From a checkpoint of a small transformer trained on Wikipedia: width 448, a variant of Adam for these matrices.
MLP neurons of a small language model. Each row is named by its layer, matrix (gate and up: input weights; down: output weights) and neuron, and shows model dimensions 32-127. Each number is 200 + 20 x the weight over its row's rms, rounded and kept within 0 to 999. A neuron's up and down rows have the sign that makes its largest values positive.
After each neuron's rows is what it responds to, as a language model described it from the Wikipedia text at the highest values.

L4.gate782,197,176,216,171,197,193,236,213,212,186,201,178,219,236,205,227,208,180,231,197,190,193,210,200,199,196,214,219,210,224,217,183,193,223,201,163,200,174,232,181,200,185,181,173,208,188,220,218,217,183,228,187,171,206,221,215,210,187,173,191,183,199,182,202,185,237,175,198,190,214,197,237,235,167,258,200,195,230,210,172,189,187,212,187,205,204,197,185,183,207,184,203,203,184,234,218
L4.up782,200,205,175,208,191,195,207,220,167,214,212,195,209,158,203,172,222,202,191,188,195,212,204,182,171,228,172,190,204,189,163,214,216,170,192,175,237,211,200,172,226,163,184,161,174,184,202,187,216,201,231,177,200,186,196,192,203,189,192,198,174,189,208,198,185,229,188,211,178,194,207,169,199,214,222,214,162,195,191,238,164,161,174,197,210,211,209,212,154,170,198,173,212,203,219,208
L4.down782,237,235,202,191,208,178,187,223,224,173,156,205,197,190,218,188,212,152,189,209,205,210,191,193,227,173,171,200,230,190,184,195,196,202,207,182,208,233,183,175,210,174,178,161,203,216,183,174,182,244,212,201,208,245,202,217,218,231,174,196,180,214,214,209,161,215,206,198,214,228,200,182,211,196,214,201,178,184,203,188,205,200,193,207,175,195,208,218,181,202,195,203,177,189,172,225
Responds to: Inside multiword proper names

L4.gate794,218,204,198,191,195,210,192,263,164,215,194,174,190,201,193,218,209,207,222,196,242,182,202,240,175,182,157,168,171,216,224,225,233,196,205,199,230,189,201,193,218,186,180,200,186,164,220,203,177,165,188,175,228,220,202,207,219,203,199,204,198,219,189,222,198,188,215,172,194,203,173,179,195,181,177,194,172,203,187,197,236,244,240,230,224,241,209,192,182,212,236,158,244,217,185,223
L4.up794,184,188,199,184,185,212,238,232,212,172,199,192,215,186,195,178,184,165,180,165,219,207,193,221,227,204,189,186,201,188,173,181,156,167,197,170,225,218,214,192,210,219,224,185,176,185,187,177,186,207,185,191,198,225,186,195,196,186,204,197,236,201,183,187,193,231,194,179,202,222,184,201,210,196,218,192,227,211,184,211,194,193,191,186,204,222,184,212,219,221,224,176,237,183,186,187
L4.down794,201,184,208,215,186,189,169,220,200,184,215,207,193,244,188,234,192,195,182,178,188,193,207,185,176,188,179,231,196,198,201,230,176,205,202,131,175,202,229,197,221,214,180,199,206,185,192,177,198,199,222,196,176,208,202,209,196,201,233,161,183,209,184,218,186,202,187,212,185,230,199,200,210,194,180,196,182,203,191,195,154,193,205,174,167,203,208,227,216,216,196,169,207,208,219,193
Responds to: Word-piece after initial F

L6.gate135,208,200,236,212,207,179,167,225,197,178,217,202,200,208,184,202,210,164,228,189,206,159,193,158,199,186,235,195,206,176,231,180,187,244,182,226,219,179,171,211,202,202,190,191,177,173,199,197,194,187,176,193,210,196,189,209,195,200,219,199,208,221,223,170,201,224,230,178,188,226,203,238,207,204,213,197,185,255,239,221,219,230,223,187,204,212,187,173,194,227,192,180,213,185,231,180
L6.up135,210,227,212,223,211,205,173,214,231,244,216,188,218,201,196,211,180,215,220,155,228,194,169,212,193,226,204,216,188,187,229,211,189,182,202,186,211,194,229,171,198,176,230,197,189,226,212,220,179,180,196,194,192,213,184,200,198,229,163,176,214,196,166,203,221,194,213,199,195,193,222,186,208,214,210,175,218,216,204,228,192,199,207,217,219,182,190,201,181,195,186,193,198,211,218,210
L6.down135,216,201,190,198,209,195,156,236,194,199,215,205,177,201,201,173,154,151,225,179,221,209,190,200,173,181,195,188,214,192,175,193,223,228,233,216,229,204,216,186,200,177,220,244,217,176,207,208,186,196,217,191,196,200,189,218,191,194,219,193,212,166,226,188,242,164,224,198,188,199,185,221,203,232,200,205,179,188,233,203,189,202,192,191,173,229,224,192,195,197,166,229,219,187,198,216
Responds to: Role titles before names

L4.gate137,209,201,152,156,234,187,232,171,172,212,229,174,194,197,217,181,180,192,200,207,210,175,204,210,187,186,168,175,188,194,180,176,194,174,182,182,226,185,215,203,211,217,199,191,196,188,211,200,182,217,180,204,244,218,195,190,219,214,173,211,206,213,205,186,199,224,199,204,194,234,204,214,198,201,211,228,207,190,185,203,192,174,221,191,213,186,237,220,217,214,207,210,173,199,207,219
L4.up137,217,174,206,192,198,167,212,214,214,201,203,242,195,187,229,214,218,213,217,219,194,202,240,219,203,194,174,221,226,177,210,213,213,172,222,203,212,211,210,220,229,198,230,188,191,222,200,176,204,189,145,180,201,222,207,167,220,231,173,192,202,196,218,220,204,212,209,202,222,218,234,213,203,204,208,170,210,210,231,201,199,191,212,197,185,192,194,188,206,188,196,166,173,235,227,228
L4.down137,180,194,172,177,209,220,217,193,195,192,164,229,217,212,187,202,205,143,201,216,178,226,192,175,194,204,189,201,205,192,194,182,208,189,209,179,219,242,190,231,198,175,192,233,190,220,178,203,188,200,213,185,203,197,220,193,222,205,190,174,237,216,203,185,182,171,178,205,236,184,181,172,289,179,183,217,208,221,180,206,204,152,218,173,230,157,167,224,177,183,212,187,187,236,202,197
Responds to: Verb-governed prepositions

L5.gate11,202,158,213,219,189,206,181,237,186,194,204,199,211,212,192,231,230,197,244,189,222,214,202,210,205,191,238,226,219,187,211,216,207,216,182,189,195,217,185,193,199,195,189,246,188,212,221,212,178,200,185,160,213,177,189,246,215,207,197,179,194,180,219,234,204,188,188,206,184,197,190,172,188,209,201,231,200,229,222,226,179,172,205,191,204,169,175,188,213,186,179,212,220,186,194,206
L5.up11,199,212,175,206,225,180,207,222,204,196,173,208,199,187,191,233,185,188,247,189,186,184,191,219,189,200,249,218,167,194,195,211,178,219,216,168,185,203,222,177,231,211,201,176,234,174,196,189,212,195,158,191,219,178,215,202,199,195,244,211,216,222,189,180,199,200,185,206,209,151,208,210,203,211,204,224,209,201,202,209,181,217,181,215,162,218,191,223,231,178,208,213,204,198,208,203
L5.down11,209,188,188,213,180,223,198,237,165,184,163,213,208,206,196,204,211,175,219,178,204,198,163,224,181,201,180,195,217,183,181,195,219,206,182,185,202,192,185,157,201,205,199,168,198,207,221,203,179,235,180,175,185,232,183,202,160,204,219,183,185,200,216,179,205,213,202,188,203,197,200,198,256,160,166,196,214,239,234,250,156,215,234,206,179,188,201,184,204,152,202,204,207,216,212,203
Responds to: Role or occupation nouns

L6.gate604,197,181,183,196,227,164,216,224,182,219,196,186,235,194,183,176,209,179,235,194,217,183,227,217,176,171,216,205,194,216,220,217,210,212,187,216,185,209,199,197,175,170,217,216,157,215,217,187,177,193,189,195,175,198,221,201,205,213,220,193,176,186,187,211,184,185,225,225,197,229,217,219,206,188,227,201,216,204,222,174,209,219,212,189,187,204,193,197,219,206,160,191,195,178,194,191
L6.up604,170,220,211,163,227,175,212,209,218,206,178,186,202,184,141,224,195,206,190,180,184,228,227,188,216,186,198,206,172,212,215,174,220,201,196,218,206,241,190,199,218,183,204,167,168,214,218,211,158,186,216,200,163,192,202,198,225,236,202,202,240,190,219,197,230,231,210,221,197,248,206,196,203,225,224,190,228,187,206,205,204,234,185,192,193,191,182,206,176,244,214,198,204,183,212,189
L6.down604,221,195,163,220,180,194,212,185,173,198,199,188,190,207,209,230,235,218,187,214,214,219,185,180,202,202,213,203,232,197,227,191,209,167,159,181,191,168,208,167,200,234,163,188,201,200,194,201,182,207,197,177,186,205,211,211,188,202,190,183,222,207,187,205,191,220,188,188,181,176,204,181,199,178,189,171,170,217,189,184,215,219,191,191,214,208,225,156,191,230,203,254,235,194,200,198
Responds to: Post-name affiliation link

L6.gate335,192,163,206,176,177,167,210,204,198,206,188,177,222,193,201,190,191,179,211,193,191,205,172,209,196,182,216,219,196,180,186,221,184,219,155,192,202,227,240,153,187,175,237,191,173,203,202,240,213,178,206,171,210,213,191,233,197,212,191,203,185,186,192,193,192,210,201,238,240,239,174,195,234,224,181,197,219,210,232,205,222,224,185,216,198,195,209,193,205,197,192,153,154,187,206,199
L6.up335,191,188,208,182,238,235,226,185,178,208,178,209,208,176,183,192,204,203,198,231,238,148,190,189,221,170,202,201,197,195,188,203,189,216,174,164,208,145,206,187,194,229,197,215,193,219,200,191,193,185,186,228,216,217,225,202,190,191,235,177,191,214,199,202,215,197,208,186,202,209,194,185,232,201,226,203,190,195,204,188,193,203,214,213,194,192,178,210,227,158,212,207,162,201,210,158
L6.down335,187,182,209,171,227,171,229,172,207,216,138,204,208,191,226,189,213,167,226,192,186,193,202,223,231,186,194,211,192,175,188,204,194,180,202,180,202,212,211,197,217,181,211,184,125,202,204,198,201,206,198,192,201,204,255,212,218,205,164,182,167,205,196,194,182,167,210,218,221,201,185,201,294,161,192,181,186,207,190,186,229,167,198,189,191,157,183,209,178,208,194,180,195,202,212,193
Responds to: Relational link before object

L5.gate456,193,200,208,222,202,203,193,192,198,203,217,212,211,173,236,186,175,187,205,192,180,189,203,176,197,183,181,220,188,206,173,194,213,200,210,202,223,203,200,195,193,217,209,201,236,183,213,188,184,159,222,238,196,228,174,195,191,159,163,196,162,160,228,175,224,160,211,199,215,151,197,204,189,208,200,166,232,194,208,188,228,190,201,205,179,159,185,200,220,173,184,213,222,221,248,233
L5.up456,234,188,226,201,222,184,195,171,195,160,226,171,176,154,202,173,201,180,180,204,188,221,167,219,179,183,203,205,201,196,217,218,179,220,213,160,237,227,168,174,207,197,221,187,171,205,212,197,219,218,209,182,204,179,188,187,219,226,201,191,172,191,220,193,195,176,223,175,182,197,218,192,187,232,230,225,198,220,203,200,202,208,179,171,174,212,181,219,234,176,200,175,210,187,199,177
L5.down456,176,184,230,260,200,197,158,237,170,193,180,214,178,195,220,201,225,182,189,207,215,207,214,231,191,192,153,230,184,182,206,181,175,198,183,197,212,158,228,180,213,209,155,175,181,188,202,232,206,206,204,215,197,191,216,202,186,217,172,178,186,191,225,165,215,198,194,196,208,195,190,190,275,226,171,176,181,212,213,209,207,187,197,208,165,137,214,248,215,202,202,226,176,216,214,195
Responds to: Quantity-limiting and linking words

L6.gate587,190,208,180,168,216,218,202,194,168,180,175,185,176,210,229,166,209,162,217,192,171,171,228,203,224,220,183,214,216,172,209,218,243,181,188,205,217,185,204,240,185,189,196,187,184,180,185,154,175,197,202,237,225,226,200,194,233,180,199,205,181,200,173,178,208,229,183,209,195,204,176,178,185,181,178,180,183,183,234,220,194,189,217,184,224,184,180,186,212,146,195,206,231,176,238,206
L6.up587,182,182,172,192,154,172,177,235,206,181,207,190,209,193,192,164,235,226,247,194,217,217,159,213,186,163,200,215,201,211,212,190,191,192,198,175,209,198,208,172,178,209,207,203,227,200,197,175,208,199,211,188,208,214,209,191,197,171,185,204,184,191,151,203,199,171,218,185,191,175,176,215,171,199,202,176,184,199,207,185,176,173,201,207,225,209,223,195,177,226,183,183,224,166,229,199
L6.down587,192,186,199,213,215,200,202,176,180,213,179,203,223,208,189,206,227,211,211,250,215,203,202,199,237,214,202,233,234,196,216,207,185,214,178,181,207,206,193,202,192,209,227,223,208,189,211,213,198,213,213,197,225,214,208,193,240,217,192,183,204,165,224,164,209,244,193,208,192,214,210,188,199,203,227,202,197,210,196,200,208,194,195,174,160,211,206,221,196,175,202,211,221,211,202,177
Responds to: Mid-word name fragments

L4.gate86,221,216,186,162,165,187,199,195,207,201,207,207,201,203,198,219,200,174,200,186,194,196,228,185,232,193,176,196,194,195,213,185,213,205,182,173,223,203,180,184,193,198,222,168,217,150,196,190,208,191,192,173,172,213,245,155,182,214,167,193,207,192,152,228,191,215,205,222,218,222,152,182,184,195,176,230,207,176,219,188,165,204,186,182,185,219,200,198,221,194,210,190,178,222,216,172
L4.up86,208,211,174,198,191,177,230,184,194,159,194,152,210,206,183,192,207,237,217,205,200,193,191,215,166,202,184,203,200,215,188,205,195,213,204,218,150,205,161,197,239,187,214,207,199,222,215,173,219,179,218,189,184,260,229,169,183,202,212,238,225,207,185,205,182,174,218,190,203,200,208,218,208,180,182,216,191,201,206,190,230,198,217,206,170,173,186,189,229,190,211,165,193,178,199,187
L4.down86,220,169,251,226,193,188,206,235,198,227,243,171,211,213,241,188,187,214,189,210,189,217,208,212,224,157,168,190,188,236,218,207,162,190,183,200,201,170,202,216,218,202,194,175,210,205,192,179,179,184,235,178,187,203,240,188,191,208,202,229,211,187,221,202,216,207,195,192,204,207,177,205,167,210,204,191,194,184,183,206,205,178,198,203,209,217,227,158,189,228,203,173,206,192,231,197
Responds to: French elision apostrophes

L5.gate645,212,188,216,188,198,186,201,200,198,194,213,156,217,215,210,215,230,167,222,231,180,174,188,194,164,195,219,217,230,197,195,234,178,227,220,202,180,231,227,225,204,209,239,174,166,235,197,226,221,173,212,164,192,209,211,184,199,176,200,196,207,196,211,183,193,184,205,167,174,200,165,173,190,182,195,215,200,214,208,209,237,175,161,226,232,216,197,184,160,217,221,173,195,192,175,196
L5.up645,224,212,178,211,166,208,159,228,194,189,214,205,203,187,228,184,197,179,224,202,165,185,166,222,211,182,185,217,218,195,174,220,175,191,165,176,180,202,215,216,199,185,210,180,215,199,207,173,208,185,208,192,216,230,202,207,242,190,178,166,182,203,210,174,208,183,217,207,211,186,219,183,199,196,189,204,196,226,179,194,183,196,187,181,197,210,182,172,205,184,228,209,183,169,191,194
L5.down645,176,185,202,219,214,199,191,197,219,194,191,187,176,196,193,223,184,214,167,220,199,209,179,212,203,214,237,220,209,196,224,213,171,244,193,173,183,173,195,199,240,211,231,221,199,225,171,196,248,208,210,206,223,202,185,195,188,218,183,167,192,221,225,164,203,185,180,189,206,190,199,183,205,185,188,201,214,194,217,191,196,236,179,206,154,217,215,225,199,179,204,202,174,191,209,196
Responds to: Sports results and listings

L6.gate184,193,200,203,175,223,179,226,174,174,183,189,169,181,232,239,181,193,227,208,185,180,218,202,170,172,190,192,235,173,174,201,193,189,228,217,198,195,183,212,204,219,206,182,199,215,229,200,207,183,169,240,212,195,236,175,199,210,216,205,173,190,240,205,208,213,178,181,188,213,219,201,174,189,229,209,227,198,201,206,198,207,187,212,222,210,234,230,188,195,219,196,221,184,180,191,191
L6.up184,233,210,247,221,202,207,212,213,226,242,202,171,190,193,227,207,229,206,239,214,180,192,228,213,212,234,194,164,210,180,167,236,211,230,209,180,169,219,193,231,199,215,188,222,218,179,181,157,189,212,215,184,188,195,206,213,207,221,190,193,217,229,231,235,202,201,187,193,186,200,190,182,209,169,172,213,193,188,196,231,185,229,210,187,181,192,178,194,216,213,201,210,220,157,223,211
L6.down184,145,185,206,197,208,233,194,180,162,164,121,213,222,218,168,197,194,185,199,177,186,182,192,207,192,176,219,216,172,201,198,206,189,215,195,188,181,218,237,160,205,197,185,160,198,206,229,186,217,212,225,177,194,204,210,195,208,215,212,212,162,200,186,158,204,178,187,176,236,217,206,215,210,213,195,176,194,219,167,202,197,200,215,210,159,175,200,195,220,191,174,194,185,198,203,211
Responds to: Mid-word fragments after capitals

L4.gate874,211,216,184,225,236,201,194,206,231,237,181,220,190,227,209,165,210,213,170,229,223,248,185,184,203,171,208,181,217,175,199,200,202,173,195,174,199,221,201,192,195,203,172,246,204,199,187,217,201,161,187,218,204,222,160,203,196,208,204,169,240,177,182,210,188,195,197,215,227,199,196,180,229,189,164,175,225,204,170,245,166,210,184,180,240,223,219,189,236,173,219,155,197,165,198,190
L4.up874,213,169,190,201,247,190,171,219,208,234,214,149,191,208,193,217,212,207,204,199,239,191,208,196,199,225,221,206,226,216,182,181,192,187,203,220,200,172,191,175,240,206,182,194,174,174,198,185,174,167,155,187,211,194,210,214,224,217,184,188,198,196,183,183,250,242,180,184,195,228,196,232,219,177,214,168,198,175,190,206,213,191,195,190,227,218,261,220,199,189,225,217,223,213,189,239
L4.down874,192,197,192,212,198,169,208,198,182,188,220,195,211,179,209,202,191,231,216,186,203,177,210,173,219,209,204,219,215,200,213,219,187,231,207,194,179,218,182,194,237,183,197,185,184,210,176,190,179,193,222,177,156,191,197,194,208,221,204,171,187,198,244,178,184,211,201,187,151,219,205,187,174,191,196,250,182,162,201,177,197,190,181,217,179,197,210,208,217,169,193,206,174,174,200,245
Responds to: Second piece of names

L4.gate54,206,185,206,180,194,200,191,200,233,195,210,179,225,210,201,180,212,211,221,179,210,195,182,206,213,215,212,176,223,194,169,211,232,177,181,212,215,189,206,240,215,185,231,213,208,181,234,193,181,230,157,192,177,179,177,208,189,200,155,198,177,191,189,171,147,213,194,191,181,209,219,189,176,180,186,197,190,265,229,242,187,217,222,196,187,187,190,231,198,197,189,220,212,220,198,182
L4.up54,216,184,165,186,191,180,195,190,181,164,195,189,213,154,183,243,208,183,188,190,167,139,184,216,221,217,200,229,213,234,203,205,223,206,224,192,205,158,233,207,213,201,148,195,204,191,235,177,199,190,215,171,202,194,190,203,197,190,173,220,206,223,222,184,219,197,184,217,217,190,256,204,213,181,164,191,215,207,200,175,217,222,191,178,152,209,197,189,217,192,177,171,198,177,195,226
L4.down54,182,202,181,188,145,188,189,242,193,217,124,185,205,195,185,225,194,185,204,203,193,205,202,229,195,219,212,199,183,189,212,191,225,222,195,185,179,199,213,211,231,195,228,193,239,175,190,182,214,217,201,216,194,228,216,226,211,203,179,219,166,214,204,200,215,193,201,194,166,190,189,208,246,178,150,178,214,211,195,216,211,224,220,208,183,178,216,186,210,173,202,196,228,195,231,229
Responds to: Person role nouns

L5.gate119,214,182,198,195,195,208,182,213,180,188,175,163,202,182,160,182,188,201,183,166,210,181,190,195,166,233,234,197,210,189,230,223,214,207,223,188,197,184,151,180,232,202,150,189,201,210,159,218,201,158,170,203,224,192,177,176,196,242,156,223,204,211,204,205,213,215,202,218,173,205,185,209,194,193,200,169,165,205,207,190,192,197,181,189,180,241,170,200,171,210,200,204,190,159,180,192
L5.up119,227,201,178,215,199,173,173,222,204,198,197,185,229,242,201,169,204,196,186,165,208,209,186,209,216,200,195,209,200,163,156,234,223,173,216,190,223,226,223,199,212,240,196,199,208,196,235,234,206,185,187,177,208,185,187,189,182,194,207,225,224,246,180,208,198,194,219,220,179,164,200,212,193,185,202,212,187,220,207,142,170,196,184,155,211,219,215,170,192,221,170,176,211,226,219,217
L5.down119,194,215,202,187,174,192,160,218,190,205,233,233,184,192,198,219,222,230,158,212,181,188,175,212,214,199,214,216,203,176,191,240,172,179,206,203,222,209,196,198,198,228,212,188,219,208,181,213,201,224,177,190,220,179,209,165,215,227,205,227,242,227,194,195,182,160,213,214,214,187,190,229,155,177,223,199,216,167,212,216,189,189,168,239,191,225,191,190,185,175,237,205,197,193,201,163
Responds to: Calendar date numbers

L5.gate117,211,211,230,179,218,199,231,198,190,204,198,227,167,189,222,214,176,197,220,189,204,190,204,229,188,210,201,242,226,169,213,216,204,199,217,190,205,170,198,187,191,176,191,185,225,172,176,206,179,201,226,190,209,228,226,193,204,207,190,224,185,224,189,211,219,219,230,206,227,187,201,176,186,251,203,217,187,188,222,216,201,188,177,240,204,168,218,228,211,174,226,207,203,228,221,215
L5.up117,182,178,198,183,220,225,217,172,196,171,213,167,184,183,180,222,190,179,200,232,220,184,189,203,211,177,189,189,167,183,201,176,211,233,172,219,184,193,186,177,232,204,206,211,224,208,222,189,204,204,223,185,193,186,215,187,217,218,178,189,206,213,189,183,205,213,162,176,191,207,241,244,223,214,202,169,201,195,212,235,220,229,156,216,210,238,217,171,225,190,158,234,199,198,217,207
L5.down117,192,199,171,161,204,164,185,196,168,160,231,209,211,214,198,209,204,165,226,203,208,198,211,207,174,180,185,206,193,162,184,200,189,194,240,213,158,192,169,191,167,216,209,210,196,186,181,221,203,194,183,211,197,237,178,198,207,199,210,146,162,177,246,193,237,197,189,221,201,189,183,194,191,223,237,199,203,204,197,240,173,231,208,204,182,185,193,198,166,198,197,187,195,197,206,211
Responds to: Word piece after f

L5.gate820,203,186,232,180,183,190,214,218,197,220,196,183,207,181,167,234,217,150,210,217,220,192,219,204,196,202,203,205,166,207,214,204,199,241,186,222,185,173,182,234,188,205,196,250,176,217,225,183,192,190,199,258,203,197,208,207,196,203,191,174,202,183,211,183,174,208,217,187,211,211,145,195,200,217,200,186,208,179,188,219,211,224,183,192,175,156,234,237,242,208,215,175,190,234,235,223
L5.up820,223,185,215,238,197,170,193,216,213,206,198,218,220,181,201,203,188,196,208,184,207,195,164,204,180,169,195,178,192,176,265,256,207,188,168,207,177,216,186,199,176,187,197,209,207,192,140,213,190,184,206,194,208,203,189,227,223,174,200,205,205,200,224,170,206,206,158,208,173,163,217,215,208,241,193,182,206,217,154,197,224,199,216,198,159,233,211,170,179,213,186,197,206,190,200,220
L5.down820,217,193,188,205,182,187,182,204,175,245,193,167,172,193,199,207,203,197,208,185,213,219,202,186,210,175,226,211,178,180,200,200,197,230,192,200,224,201,185,177,189,201,225,207,186,197,197,165,195,224,221,193,238,219,209,195,192,214,224,208,185,238,182,202,230,187,209,224,181,210,193,227,190,158,167,238,197,215,206,205,203,202,229,207,178,167,221,223,221,217,192,209,231,174,219,190
Responds to: After person names

L5.gate800,203,191,218,203,229,209,190,252,219,204,190,187,156,186,165,170,219,193,170,219,213,192,173,188,246,161,212,190,194,205,233,203,222,186,196,210,205,190,157,221,206,172,170,229,193,180,182,230,177,159,210,219,201,178,183,194,195,208,174,210,233,200,225,215,167,239,228,153,190,237,163,196,199,193,171,170,216,185,180,187,188,162,174,215,182,193,243,216,184,197,182,215,198,193,181,218
L5.up800,205,231,178,229,216,196,198,196,184,196,212,208,194,186,206,171,157,184,197,199,199,221,150,178,231,195,198,233,193,186,186,202,186,207,198,214,177,193,203,186,154,239,195,170,200,206,208,197,178,229,195,214,193,182,187,190,171,202,235,220,201,207,192,184,218,190,199,177,224,186,190,169,215,191,197,217,200,186,182,188,223,213,229,202,218,193,220,207,243,211,220,188,220,175,202,212
L5.down800,181,184,171,217,207,216,238,212,225,195,241,238,151,207,199,175,202,204,178,214,219,199,233,193,194,203,171,205,201,205,181,224,182,190,209,191,207,179,204,206,173,210,226,192,178,205,209,175,189,184,207,191,175,194,181,190,189,186,190,205,174,183,203,194,201,196,177,179,212,194,159,233,132,202,230,208,217,220,208,208,200,187,181,192,210,189,201,185,177,219,163,196,201,195,204,183
Responds to: Second piece of words

L4.gate203,197,194,178,210,195,199,195,173,206,196,216,185,222,193,168,196,185,178,220,170,174,185,198,197,195,201,187,186,211,214,186,222,205,210,207,192,185,207,183,164,225,200,221,218,174,163,213,191,193,180,219,224,210,222,190,217,198,224,185,169,206,213,196,244,182,185,162,165,207,233,196,202,212,184,225,213,228,210,224,231,232,190,195,214,212,157,196,192,209,184,203,186,167,205,171,226
L4.up203,210,205,177,234,199,201,253,202,198,201,202,199,200,230,195,180,223,218,217,178,201,203,203,169,187,238,208,182,202,211,240,191,167,191,172,212,220,196,208,214,205,193,186,223,185,201,218,175,189,184,195,174,231,214,213,195,191,201,215,214,192,198,234,210,161,231,184,248,176,195,172,192,199,192,176,173,184,209,202,174,191,201,233,198,202,244,226,219,188,232,186,169,172,214,173,205
L4.down203,181,175,225,212,183,185,177,182,196,212,279,220,189,229,207,201,189,191,174,222,234,208,202,223,165,204,188,195,201,201,196,197,216,190,218,214,191,166,184,212,200,201,178,218,177,190,205,221,193,170,190,227,216,213,203,208,170,231,175,184,199,188,185,192,197,215,207,160,205,195,209,229,169,229,204,194,233,209,204,200,177,213,220,186,203,158,204,209,212,220,220,219,181,200,225,230
Responds to: Date numerals in events

L6.gate894,210,238,174,205,199,203,228,185,211,211,195,176,167,229,190,178,211,237,219,180,223,220,204,212,213,216,227,193,179,207,195,235,229,216,195,235,199,214,196,198,193,155,208,192,221,215,215,230,168,180,214,216,222,229,185,190,185,193,173,204,214,211,168,198,210,211,227,209,205,207,218,214,208,170,188,189,203,202,155,173,200,186,253,197,184,209,212,206,194,222,179,219,204,189,206,229
L6.up894,193,209,186,205,180,196,179,194,186,184,177,209,193,190,206,189,190,230,164,242,159,200,173,202,207,191,182,175,255,224,221,211,178,163,186,243,212,230,210,262,156,207,169,199,174,176,149,191,204,241,201,209,182,200,164,220,162,212,202,223,177,216,186,207,198,231,205,191,194,180,227,185,153,206,194,214,213,201,178,187,223,157,185,198,210,193,218,198,176,201,187,222,174,188,196,201
L6.down894,193,189,159,201,161,185,243,207,186,206,207,218,219,219,191,226,226,195,191,201,204,161,195,197,229,147,209,172,194,211,206,206,171,185,171,218,212,201,209,190,206,201,194,194,213,179,240,199,192,243,237,211,196,200,220,223,230,243,217,213,175,165,155,224,224,198,220,214,213,203,222,172,152,214,220,187,201,202,228,181,167,195,184,180,217,207,158,217,198,211,193,179,165,211,193,173
Responds to: Second word-piece after short prefix